From a checkpoint of a small transformer trained on Wikipedia: untied embeddings.
MLP neurons of a small language model. Each row is named by its layer, matrix (gate and up: input weights) and neuron, and shows model dimensions 0-159. Each number is 500 + 40 x the weight over its row's rms, rounded and kept within 0 to 999. Numbers have three digits each. A neuron's up and down rows have the sign that makes its largest values positive.
Before each neuron's rows, "fires in" lists the words (lower case) most often at its 100 highest values on Wikipedia text that the model never trained on.

fires in: "song", "single", "produced", "songs", "album"
L5.gate203:459507493484522496466488526569465492510453443462482508499489503492475486523506447446596503412402488446492495442592530461556528556477561570515468522458413514545459537462543463519502473523496435499516560480491480528494497503440516521499433492541556512463500491557537499444494470518517442525459544516475513516553448501499464456402538463451509492490524521485506570489489524473382520519506511583502443480474462516579574411480460486527531497554531459504512437522509548509462519515417480
L5.up203:481493446522493477437466552493471429515404452424469497548519439542490520551468506512550505447471439437506492478555540503515566551498558565496482518557491525517420514481531451555483486514438501490543549476446507569452444494423506537537491476491494543502554498492522516449510485490536487500435559544491522499502506462539470472434586504462550537476490464496508490492458585507435497524512488546508465526523453535561534429459432523532523533573522518543505433546508592543451465456422512

fires in: "film", "song", "songs"
L4.gate105:501512560467498579529474536491525580492539443437576506456592514506563510564506488529509490501456466505510526517504496529584483515568441500485559549431493489553462462497424566406450436472475461463522450456554509566409513420517519519526521508501522448477474490525526527518538491476415488585528469478435548510544426458500444454520511576553441479489463499502485512466532506445466495553580510529510473512519480521506508471464506497519510479463538519511489502518493482574482434569513469
L4.up105:502520552514512548471501501470541640481581450468536445462570466530543494550503471505516526512506501528486469533530472516613459565515486480521531538506483543516440459480473536467471487494478503453465491515534503571384529489500535460479574433543514498521484472508544491528617487496498472568493468498468516521526475495490492538525531519526456542457496494515424460532509429450469451536527512450507497488481484466579511444481484495577469478568529582535507411510494553580499446512545529

fires in: "they", "israel", "personal"
L7.gate197:467483519534500522455520504520507475491515542495507553507519551478472540489411508431475516503492523477498579423477495498508480480495474524542397528445509519484505508439503588497537511502522519446463518454541495414498532553414545479502467549521570467527514446483546462426537479499491430518489506426514549461534525480526469508500512502531365511492469597460481598484513450494513534485473443598548464506571556508426524473455470526515521503538525547446485475450443442486502540548518493
L7.up197:542536495598503553409519556453488546483549556500491548500497477542503543537432515457520549486497624510492530492494553491537488532474472512484433493557471473503525413472513599489555473472521567484507516510547516496428482553481534478552477517510484459495516454482499531557547481555470462480552508407513459487489539438562463560486514431534473578514469551523522518482521440471478506481469534580493479418521522505527620487505497558527525483539527509482483496499494433453453451528508481

fires in: "to", "reached"
L10.gate21:474489464494519481528490500527502509507453528461494478560458513517516528527521565453467469492456443503489522431468544533505511529510525454525494555467539552480421489499487463516462548517594458524494560502497482452550479474439525521444571470531530570483525562462512575488490623466489464498511542501464451511545417468470493409494508497480464446524429543407502448488525522561558554468534519494519459563524492553446586460484490501484518495487601467534521495606494512456488443479442479
L10.up21:479515510498552497527539439522534619597523504490485487525470521510500461565502501483484470541470441493489515484424487535509504473570579435452516445403458552520496496493506593466441529541488473425490538425422511521526482595439443568469497535513528463450523519506487468534477507523478471510520486460483464475463438539506473436461413471516553545504458508461474495537480516563552490555457514532477495487512511558546512508481557483503609501583522494542524537547509451511524497517532510

fires in: "he", "is", "was", "despite", "t"
L5.gate315:467506515477486604512490473508451487541463503453574568460474472514504475452528457537450532457503505488535510520489491437547558518454468574543494471484516526489496522526476529465448548511515449459534459525558566537532525511509519436458495423443543470460477515523507441419536525430528451496546624511444554548542506504479498450471501432507519443498491532482456488465520512521453473517512505543529529543450463465441575482427436574405500509547455498502419475492488475575500444494526489
L5.up315:530540472490542507460512496444523483544499461432542475389468442492452463455551442505518530470569554528465502573476480454536494589446482466495518505478552525476451513508454440523463476472433480440511482567538531462494489469560391466451521442409514489473464522490532514455549541487464408542506480495552463447468511492497590476503484449467481583496505536483473438497449488501460484508475477536500477532469482464438600524512438459485470457533467489458511518499536504510519440562524535

fires in: "to"
L13.gate163:486524467473507452514433479604502480473533501548433519571523554548464441485537499470521510589475488507520501453470427543471493532423469519484445470510535549517540524493457570530471557534473474476466529517452483537479448511523564499494481521503534448524526522505501412655492494475485484479435500523508485437448508499483510494525480522516454495526518531497450480499481539572484521488579500440505545512489486557447571497469467452462574503506532513452443458608494528495520396488542472
L13.up163:478535525497495535475540488472440523493481495489461511486461541528518509489480486527431576521543484520501561407543513456507509538475537521496497483511555476551426449469547484497435462593536529488537526430460482564508479576453499492491518492518550441524530424459503462420543499446478514467490475443398478516477478478478499522545433534556477487448477559500583518549440521466490548473558582506501508490520545526469555508475486450545586568538513562524511540516529404523588530519496526

fires in: "it", "there", "other", "its", "one"
L6.gate76:500530507537547500518501530529534540475536481611558500385480427461539565463519496489495462523513435464503431460513495471501428449513533530491575477455552591458473450480480531452483475459529437445513487541543566552505551497486468461519465462507465557508479551470477484493494522427494471486492525558518447508524466534510534500516528530530414495447498507569437523487505504586536457529500480524599509566551517536410453446475500508499472516475442561507449541551465535491478455479521529
L6.up76:488487448576533560531467482445502416461409530576556554450468463508518529513516416517530447498481489461548469470548478430440465463468531458552531448496505575487483511532510510498514506477541403520490520557520521498532553506474560532576474511468498529487436551500534461504564511505469438474486469476477516536453449456476545506496506567486467552490528509474492534461467434511541490511489441547503578549528426527452459517442464498601527466554486529529497527439527452500493589550491504

fires in: "it", "he", "she"
L4.gate28:456499534499518516528438508552543475488454544460601551390516550519492495494490450515443422560485490495521468500497511536521503552461502430599517484394510526474497476521505595458522510500566475503554481522524563521511572444480544549495513480506522436449467559455435445492490519496474466537494455502515552504473495555530485494507480441516480477519493519500431430520509503529441476553488466572540477529605561519446510522482498509491562555542509492502461470499382480537505544530488499
L4.up28:468534543461490489560456477438535490496502533545543503412506440538431484484484483468490434500531515505428467532483493499518449501453540454441531457517600505438544520578531517475562474427473569544474402514454547542579504480488449474529504526507487587450605482535533490409466470481499478483547496518510473491481459508500519451465518476484432542476448495516541475465526516474488520573488546491531549508540538536473549503516458446423561547445460521471470504541510477552459517496566512

fires in: "he", "wisconsin", "sciences"
L13.gate364:491510535479468559508494455562477484475479552445478478444555525538466518500480510519423499546539476578471522582501501490458533556535482542512484548494508482441451559501465489422544526497540470494553500569517509471521497501416501477490515454497520501517547458527513510506526521482511465473565477486589572483526484563479443525526430580546498496520461397549504417454483426536431503464462496513476523496579526492440498454496483479462487487493506572523470393495474445450475406506488581
L13.up364:504461460511445472494533426525536570501526516516424558504433577468438453497449445484486471546506458548461492484488485536547430449519511466536491557462527502530473552541456438515497503473533528516513445527477524465465423518566512483600413473489485553480419466475548463521498463458512402557449447503514513440562431529495492502476544465536445515476482505496453524563516507470518464449546448484541508512564470519540503585501498483480478586507508552591510488473509464519518486502558533

fires in: "song", "time", "world", "music", "songs", "japan"
L4.gate19:495562486491567544444458416511537485461526475419532494563577474505522512521458476492541492456462537532530494459491535461519510521495392574532616528507521482479418505465544491445464454415511478514584435536512511523497390488471478568441472501483535466487475478437458499530516493493539485508515486442513455514548473498476467508471465443539490511457468524400474499454534490489459497482565526516476541556536543576486510530506513453542573507487532464543522526429534535463544462494498473
L4.up19:535598523504517556504441400531483520519453402486567457492537462490530467483450484500516562511459496492512461525531587442551496504474457569547535582473511474581454563545534482545500456478533453524551502536557500511490458502474482497474494527418472518449503488496540489495524557488483478487469510476491529477515512478462449505508476483558584524478473494414482413428596422522448500489494518520497515484464490545473566490561486500492510545501523530616552441459479504490548524472496530

fires in: "of"
L12.gate220:454481406501499516478388472502498515524491439541516481530521414519512506457496469545508517502450504455457477512537499516443479538555478528539471458524490528482466558478486548473477460502547582440541567428457442506536473488594525583562484502506438503520525525509542470510552505535527542559489511472469526498435556519457448536558452531510512456534510532508418501567459483520459475459465420511484498486476577463379487446497478491491521501537548545519536505577463520490502505508409542
L12.up220:539488442556501472570465492505524502502522493559497477549521568581456431444515498532486511545508552454500505510525458489535491506464493474574497481482492560480592462559480504439435469590518475512518547549556471566529437524482473505545428471556459482534530554503510476509467462507512487478474516504533586588456468556459432555620424505474449468489503508482464536502492521426518462497460499513440448519518518527481525508523458547487530489504539475508557551460532461521590551550452478

fires in: "of", "located", "region", "city", "theater"
L6.gate162:460476469521457503487540499535564534483535472474441511514465514522443530451461500511499506506517529541454538528506446530473523498535452527515553516409416558466486491514525462446507453533514490525461524503585564489521542464528507451540435474551477536435515501603505511474527482564466521470561488524467542483518557497485493526544491465535488481489595570487440518478448559550533484585444393497466518483548539505408445528524451501432528409443490500558545510476536475531508531476442545
L6.up162:462502502526422528434522456528535475497456530525515509510551542467490556439535497530424521531497494543455537519490499525533455537575449445507470465413414506511500462523469547476487509554527543451431493491596554486419553464522509448534484468511557512495550470519489539391435566579467500560522605484477520535492529476561527490509508481490539476493575509494489506493448444490466537566503486481449469470518476509393505503535553545536544520499508546470510512530577426500510500512505494

fires in: "of", "rico", "trade", "radio", "public", "rate"
L10.gate214:554488458547521521536489532573492469414519526483470533563525510518588558539524527491524475556493492527488555497518491530494596506569519466496539475595529562461468505515497446505488494489471466536494510500493469518576435521464422491451535497527472553556436464504428578472498487584594497557511486547533458519540430508513540458551499412510493430558478495537526460482422452489461549554497470532507579467525541538452427484499458527458500508498476523477528520513522545513485422490510512
L10.up214:461495512484521497514500491525495550428571574473421574479555551389478444458505525488466518573468553494470492481495502468576472496581530498503540510467554549510468473555501476399424450523560529518529565508504504484539498483551477506580470416519467519507543506519524491504443526479494487530401470394474472497518558457515544526519498480494492545476500520494497538460535547540504517480555504560475490409466433469494554479531499517493541520498510504439568503476484427455473476444456468

fires in: "started", "left", "continued", "finished", "followed", "pledged"
L7.gate312:533537465442453484580475556399516485452477534512552484546450432529547456453506497447596404446547526491462495504490472509466477534536470554475505538450531514528492499431464512514529494572423469537482550486431538447555494477530468536480581566378508476514520515506468432499501535532512459486465479460515476452491505573492463504518450480496488519521472481479495513502557532499456512512483479484583550494559513474483477466464477467495511528469470454507546541455406426430453509480554510
L7.up312:450484523592535478427578538455506479530496489554623460478564498500483481534489533465530468462474453570532464517515463469516430511542467511475474521459566561493499463468527540517469506570542497548582483465490491514461423543504500534533455533513508560543604599476475504528517537502475494506432479548525434440492434569495511476548415421493450490514509550464540504497521451503493551479532519494505518504512422505492491473435462542492478488493519535520494511468465477468600484467449516

fires in: "of", "total"
L4.gate71:538487486541526465565537502446483512512517512525484528528464429520545534474511457490563501441530496470506534578522500476479455505484554537522514458537488567566491442546489462581421413506467438540420534518513495514536464469570504481526521415562437474414479521512502498538596515547502505549566495596532529471504524535472487489582504403517516472479469550507509490535485528473543470480460422521537538501423540513522541475485531505449487456507532469512509434516540498477518439459498588
L4.up71:510476411588458496527523504444495467507524505503436584518448488524514554495501456480531517453498520510570509575538533480466481531495556550568503470549521509527482460563492438510486440514466459439366534577550512547555488547596552546464484449519418480486508526496546454488532523497459455544531520575508531529480525526504507496504501423521500451520486547465494460453513483502538482497521421519589548460488515538481520456488554548507482462495544431502557439526541473521509485474489565

fires in: "to", "can", "may", "should"
L4.gate127:446530523500535487483485537492544535553468496519563520483516512522538490519461469501462496451491522515563503465500520488436469553441583525482523472489507547463500538506516549533510531527438530507413454482427520442487514517520458481437475524504495512528565509498468473464573629490441491453510525509538423513466417521438560412497514453483493543503522552452489488544496462561517543480489557554479552548532439532461509496495476565496528420556562442489531516515516398501433413456502536
L4.up127:476472474456509547492524452548490528502476579497481536536491479521520491541524478494478431568475556476502512490505458481475468597505497539516473469520409506458508468476522565506445529530527447430470483481542608517493498502508499501429497485525480450576576538537542479525488559447478461445515467589490469484530500485468433449516509470532514546514492522417447459556469423573521542540502516504521538595592518566448459471475453589514546495499535419480485485470500433482458483490521488

fires in: "they", "she"
L4.gate347:524463566510496553475485478487500476593400606450557515506452499485523463505530470489534524440509500489586454488544543504441542517439476545528550492528525551461522505481490487450488490510529442503447507459486518514485453530481496483445486514517488466435505498463536505488552477414459488525496554546517505462409433468486434496492473466510487529458464544492406499501511410568478463520461540533576526573494455510441560522401543508520484469562450481411445520515476463530510456498526517
L4.up347:537418540482494489540538507534514525565422574482525501514441540495501467508512467507511590455493473501573465476485513557412522564465466498520519516536519517570499486482498482464499449562540482523451447466504552513463522546433509517493505426538541438446482505447495465482507496466510462525536524529515564447491490459564427499468491438500446520474473547508405466526550419550463428520447523542573527478563465504460583466472566558498506509590508481461448496536486486526523439532535497

fires in: "they", "mike", "white", "who", "while"
L6.gate198:533474547471563550519505543534476512535546500492565523526498484636528522570484444449479453473501489456613467505445542437548503484514487525548499466486509529472546458503436520441485477569526427501477492467548556542427501505489554495476511526521561503444464505541573477491555463541476429550494541518430497531473444484496526497450511457480535519476452524479456533505472506476473523468535501559472502525537503564494535492536520557544578424553413497535479524511469536594431472511477512
L6.up198:491450528495488494378545523514550493537535461469519485522513544527449564524505480500452555540479516459628491494513518564502485495517505464514444519533427509533523430486481499493523560523551516531471514480501518487472511483514544447462548486501500473488493494453513467484402468535565456570519462527479483520521537424524506523507570520528495527526446602529452563517466386487460454471445522493474528470531554524512544445487426574526491496529507444489481502523528575427424496553478569